MLP neurons of a small language model. Each row is named by its layer, matrix (down: output weights) and neuron, and shows model dimensions 16-111. Each number is 128 + 24 x the weight over its row's rms, rounded and kept within 0 to 255. Numbers have three digits each.
A block is one neuron, or neurons of one layer that tend to fire together. Before each block is what it responds to, as a language model described it from the Wikipedia text at the highest values.

Description: Score separator dashes
L5.down298:121166100128138101151088139117099161103137085157087113148148105108135159091178137139128068159115143121119114164110137116135116114134140088117102123110124128131080067100090146131130141138116143114095143125133133125093167135133123143127159079170112110116089125144164139100104096078139091116
L5.down406:136139160156118118134127106088106195127117114125140132149127163124112136123100110115087160144098075143117139133134104101114127099085121150103166096148138138145152124129126182146103105228132133084103135098096148134152123120106137132167104158153154108144147145151133129102101150127161144129

Description: Predicate after copula
L4.down0:117116137190108148172160090062155169147165150125124104163095164123158156109137129173156086083132137173157158128132133171125111143149194118125095165192096165115147137203138098151145137133094113131105140100143124113157117144081172135139083133109092153038116090092203113104095175161142116133
L4.down746:108122112145094131103167149113155122156107158130147116112109094161126133152133118126077125103129145096129188131159106131189110130128119112169110156148108087113160173144102137131106105100152138079160106158095152147119158133123170104121142111124149109153124154089098176150077117155149140154
L4.down1212:123155143129139115131114141097126105142115163126164134108110088150201117171105132150129164131126091103162138124148167119131119093122102112139185157132141122157114153169120146124124136115134139114098078123166126133131104133091148149121116105114113125143107117156144132090097134167137113149
L4.down1679:116154145106142144146139085119098131092158103075154131121153155115117092117092169088154112172131126078101115117107129118110126109140102136141156076127105125145106116192112142135098133142120105147103166070139145183120133180102070112163140170111124121187111180146081138113133120110109150134

Description: Score dash between numbers
L4.down687:114125171170124133124080103152139135178117149120140100132099098099096132134140118089070133080122104099124142117152136117116155134136152156162174129138116095157125110152125108154102125088106092144144136093168149117144142189127150168117097112102156131111103103115107167104148110131119139153
L4.down713:131118168129142134109130134121115118135119097123114155164119131147203121139152098120156121106143112102115124130140100103131116120153114179127135108119144158124146115130110125121115133140093118168152138118187133149109147117154097134114127124180123180116111099171142130115120158126116134156
L4.down719:089112130160094116119100086154134113119154087168145168159135173115119120123154147147129152126137147131121155105123152093154116150191106140110143103166125147129116159164136144118128091162153134137129120082093135138131120095140125114128119081087109099091097086124164116154127110138139078124
L4.down745:149081143164118122122120103152138133110137101122126153106164150151125166156126135152138096153094139106102084131121116164082114126148129137135144121141125122193142171137125127152069130110146113078139095066074085142137123186143168070162125118146157115096160129127095131158118106182138127143

Description: Predicate after copula
L5.down44:182110133112101148130139148150119095153101134158138113117092149155115128107115108103128117164108106120109175096167119096123096166121126166146128151112135143108088136135102135137168093097119152123148056142123114141148143113144166184162140125113136123113119150089112159135103155126108111133
L5.down2516:145123154177107159109147136108118127131175131167134106118125146165129148095121081145102177107147113182083094151131095079159108142137163123134100122141167099115147167132117159130135150117138141116102150121135146127114125128082144133126115111137126161113091137121128169139093165120170105132

Description: Person first names
L4.down1614:149115145088122075114132157084134133067148129138135151132118107128136186141145149130190135170108134156103115146136153112136164091133141144138132149176117136089099098134128157126107120066139117144147122104144083139165125140142118088132117099120103112125156113130127132120135146117170154108
L4.down1834:142151122115118101119146092084109111129124136136143158153102148130118135123159121083139105103085118131122105144135109143137176145149172166122104123150099136148125099138073126142167116153118154126111167072131114080113107160115137096148123148141112147106160136106073158158081126077122112112
L4.down2406:126151104121109107107131150106149137094110122134132135164119158097131115131114144076155132117123138107140135145180163123100104139112116148101136110129127149137156124089129152123130113164174106148125098126132126137096114104119127124086074154114157164132096108114142086175108112132146149114
L4.down2509:101121152110150131093124071091146161155109168080122111126129160138112157125133156126117130119133071127122144179186120145146139135094102119148111095143160132129121115078091149144098142156136132129135136113155119127153121135127156147115161139112116115083100102124130128089157115128102127096

Description: Mid-word name fragments
L2.down66:154098179128101136112158163105103176146116096112103119105100138161104127109123088141115086150143155143112112104142136151126066119117115157146127127063150106133146134099165130144110097128142101061093120138115090138149120155146156139141137153127144095123121153125101125088116136165112091125
L2.down176:139147075135129111145121126162128110139126154091119121088099132161154124121131164106093149143144112134125152092112111162139106141153101097118134105171158114127157157138111131113131078020083119122136122144099138139113104123110110122128129085111110109179173127147128101090108115155156165069
L2.down301:107085133119099118102145127151144142110135120112108149125123157126142095150128124138141120111138086114114160102126087089152123109120118139124151148109141141155110051142121108119148126044129099130113115090117119130152148159114095129184140109078120132130118168079138166120125152129117135117
L2.down884:151151138121124130136080111129143104103159099109117140152101101152116129184129135124142092129134102115129175102108117132146177108164120076127157103141104138125112125117147141096160107097175111128093142100149095130118172145115085099118148127129169109128147152105116137152160111110126096141
L2.down1341:118122136104128125123138090159143119139130140132121108157136170143124133156103148158136123121133169092101098131105156146150112135150140164096116174139121113131154133157117132149113120083141114169123116122139117089107123113138162143124143095103067136088102133111167139125115158144117174152
L2.down1371:131130148120138119150128119120123124104124110107093093107131129128114103136123147147125125126119153080121166157097110089123126074104137134155092173087109099135162156122114120106124118089118157135172097116190152107154127128169097178130095141170131115109134114123139125134112125118116155108
L2.down1399:169108158152125109086093109089139140169167086135104154139143103161131120135181119183178151155110151139122162157123135115136120155116103130109114156117148129122105126152117173128133163137113115132147142107136164183131133110090110152156136105157155132103103092132159135082101151127100118132
L2.down2136:131130111118164086081144133118133122160129123140156137144108152116153169128129100148114140131101113148078135144133106158157131141141116097092151123112157147114136128157124120080183114164098124092141142127091112106115143113131106149164125141133112106112158148117128123153153143122134109158

Description: Medical term word-pieces
L5.down1114:110176180136104133159127140100135114068137123128169102146112158143137125121158160159111118128107148122138141111134132154127114144114105150134119114124112132159160093134131138120173155099158115096131155115096127128134116097162113140137147138114130105145134125086124126133109129124098141161
L5.down1730:151137136079111128120119159101183132121116121113133139151114141103132111108149123149126119143147121124144133170114106137119143119059115127133131132143142186109175082128131156149125137109095169111139140100123128124114170096117125156103133166141117181110136150101122116111131139154134119164

Description: Adjective/participle endings
L2.down322:090133130133149101117131156130143140161131119147149133133160155143113140083100105149164103165119115138144147130146097155122155097170105113130116134115168156134135128120168111161101156144135089105132117172117073145136143116110155122110098125094134127100159152132135132152148164168102099151
L2.down351:132104136134084169136129132129117162155137096139148092145084092135119130160143099138103121160132124117114136142125151117143118115101110098141099150149190164172145131163120159099158160156133119157095117138110122143139111130156153105130140120159167169119097088094108147073132157115122129159
L2.down991:176134117130106120173147144130171123166097118132174125121098145176142147130165118153139119109129116152119126148132142099136093063162156137164114134152126164121167126142130132168119148062160084131135104110105138132140168160159144155075113146147154139092106126096156149134143139124122092158
L2.down1260:176123161167143167138117143143142143117116124129179129112166114135137139091120139139121117156129135132108121131128096102133161107118152149122113142138127128166114126093121134120172139155124110126096095092094108150153143168077129121096160151136172100121092114100074129099113120128122127104
L2.down1362:134114162126083132132129129126197096102156122166110156099134117133138119128110090154123150124126114138098133135093117127137164089146122122122117126136127151132070122096134160122136162058114172162151136165136117107119104161095154142110107118146138138096094132112182100113104137160132128163
L2.down2036:140110131141122137127137160162138111119116130128113165112146111141126136091113172122168123116162141170133136123150091139108124147124154095135137125144136117130119167128157152117127120108154113128114131105115117101143126155091128075093159135159141069147125121084121097110114143142144123133
L2.down2181:112181073138121150099100077136125176180084141147128106123114084168098065098094135177111098151135108130101084154128131156136139093120147132139125184120084143152140128115159134138142136132132129111134108128125096127099116121142137128139118113119132146097125091115165145125125127081117159131
L2.down2262:163093125175172141169140157138161111082171149114119140114086088145156138132108168146148133130050110148115128116088107116090104161165121149112149080166114124131098106133162130114180114139133165113095118105134104152143082126144093102097136147125149124121144096109158162163140109099116097128

Description: Second word-piece fragments
L2.down253:112116142146121069153124135143114142128115150116096115168120102149133143165148112107152117174155129095123174094144129145125115182111094134100119151108128127092102172135121168142096123097107116126096121164151104163132105127158169146126093157166110144113144121097077128087117130113143178120
L2.down333:058160140108114137106121150127115136122156112131136135134176145148139111165097142128152153151086117147113118119141104111100094144159119138102137132114144153133133119110135078138124132168153091095106134133139125146131147154087113121129117110136086116148149124160155117102105160122148108113
L2.down471:135120147166131140160087160146088141097114147126085131146129124131159121155166121111145130139149159124127157114100110086138118161158176168138111092139139155145119141145119118161093136139135146169057117086114139089160122141128122087165123107105147118099114122183113132133144111054146146135
L2.down1307:119117097138085101184108143148109101124119103084135087118175117137132118113161102173144100144139126131155119113097182119118114162113110143128131119105103089168113120156143110152137139148120100142150097152099156107157149143160098116109121092134142136110123140121128126125122228129188098120
L2.down1321:121148097133131130108101109119117093135160123114147122140135145161159121082115146105114123098144101103113119103129105100106094091157127150151125169126103099123163119104128107112158102134130120118078184148151091172092101097133091151114160123119104113112152162131144105139140184176145159149
L2.down1983:123128145139144096105139085139129121086102107105162119153100166175145091116100137140120146133103143124060123120151113088096086103130120132094085144121107123122097120126138099127145147135121147075146107123094062135118131123152168180124149143091144174126127113148175121122149122124164083125
L2.down2069:113150145112128148105124144140115133141138125136125092132132126119137141114153113149144126147175167075144170105109126131139140140134118112137101123114097128081142175136109080129111125160113130131117091114122120136161122139080118137121125125092144136142079185121135116098145098161094099129
L2.down2391:130099171148126178120093145139159119136166126110127101119142154131126123117140117116132133092134130131089126129104141085106117112105126134139091115084147091130132150123133162118118146134114119176121157102172108149139146114104145137123164120110125127104145104120119121134135108143118157137

Description: Mid-word vowel syllables
L4.down485:134107085152133149140104153128124154094128110134105106095138171135094101162130130080153080101135152144159105095151152129088094137105116140109116102106123137183134141111151141135124148145133122100121116159103158117118138104162103165114138129132136085112097115120135116121146124092124131102
L4.down536:158138123183108103127187115141127161165143132155120133141130098131096166153076169129146146099109166108097153179135183135132122154139141112169120079131130127151111151128101132149138114114171125096102141142121151168132136111142124145144100156113105128145143106148112146168081127163132114110
L4.down651:131125103147150160132143124115093119120142155109123155118134106141153107117112178115094120164127128125093124140147156119112116110119141139168129145097122112135116110105099125082181152136078111106099137128145108171122123127165132149109101094095143147106091156108096107130122139140146149135
L4.down1976:160164088142148140122143115092103127081134129144150144133103113106131096160112160153129136106127124098097100102143106106088107106096177109123152164088114116117095144140114104107140161156101118148132107103108134110110135150120132116153117142116125192109138121106076141133147125135148135150

Description: Score and range separators
L2.down979:138127136080139144150165159124139116121094104145094160127099129155123112136121104150113122114149110156203150088108122119121153159129148135103121127135144099090107110113112155155137148142078154147135113125128090128153138132130165134101134077111105157132170111123174097093154112122160136160
L2.down988:134107151152122139102153116158135119167100151112169118144138169111127164159149117129161100134097123158170130149126123092138129128178141089145143101117101124091134152084113133166153158111101134160127143082138137125152096157143157148137170141134101120117101095141116105138119101142133141121
L2.down992:137153112114102125142155099179115104128144119129135096107107123131091166074128109199118120130124156112092127149072143127150158137109140145118117160122103148145151150159141086176132122111113141123132110122113104102106150138129153142108141086145153141180135111158164129107115099186092093134
L2.down1288:093155143142128150180136100138129110076103138140105128143162126145118109150151099128107138075131143137096142104120117127163108137132151140124183150112117155145143111126111114107096148095139058092112167130132120101121142078152113142146129110141125131106158125111123137141124141125110078126
L2.down1824:160126165103128127068094123116180098097110115128110150099109163141144169131090148132167136137137146103114156121137109124169123107136135084141152123088083153129134154129101135082158140124121132147173168125141054107136128130139139185122152123124104146120151133124145160137108149041126092148
L2.down1870:136149141120170152102136156153094094093128141144120128153146138149101172141137148105126151097144109136112147120098115129158114110120111156105126129122134138140160129129082145086137124140172103137132132132120130102158122127109133124126140120105169172147151130113139114179116131101096107141
L2.down2369:141122111121087166111136172103168154123132142103094142117135118160160109121147100084150104124119142106125120110112112147163110087139121095075126106117155084152139102153097137102108137181142085132079100137114113123159095169146134148120159140136151128129162139126137168142122126151148112113
L2.down2387:145131063156114119130154168115156128164139151179149143114151090154138132133149166153157135155131160094100144145176153103113129126103137135098139137130158138183171155080132153102103150119128161116138088089133155091108108156149121109110137106129092149100082127181128102129093104144108155120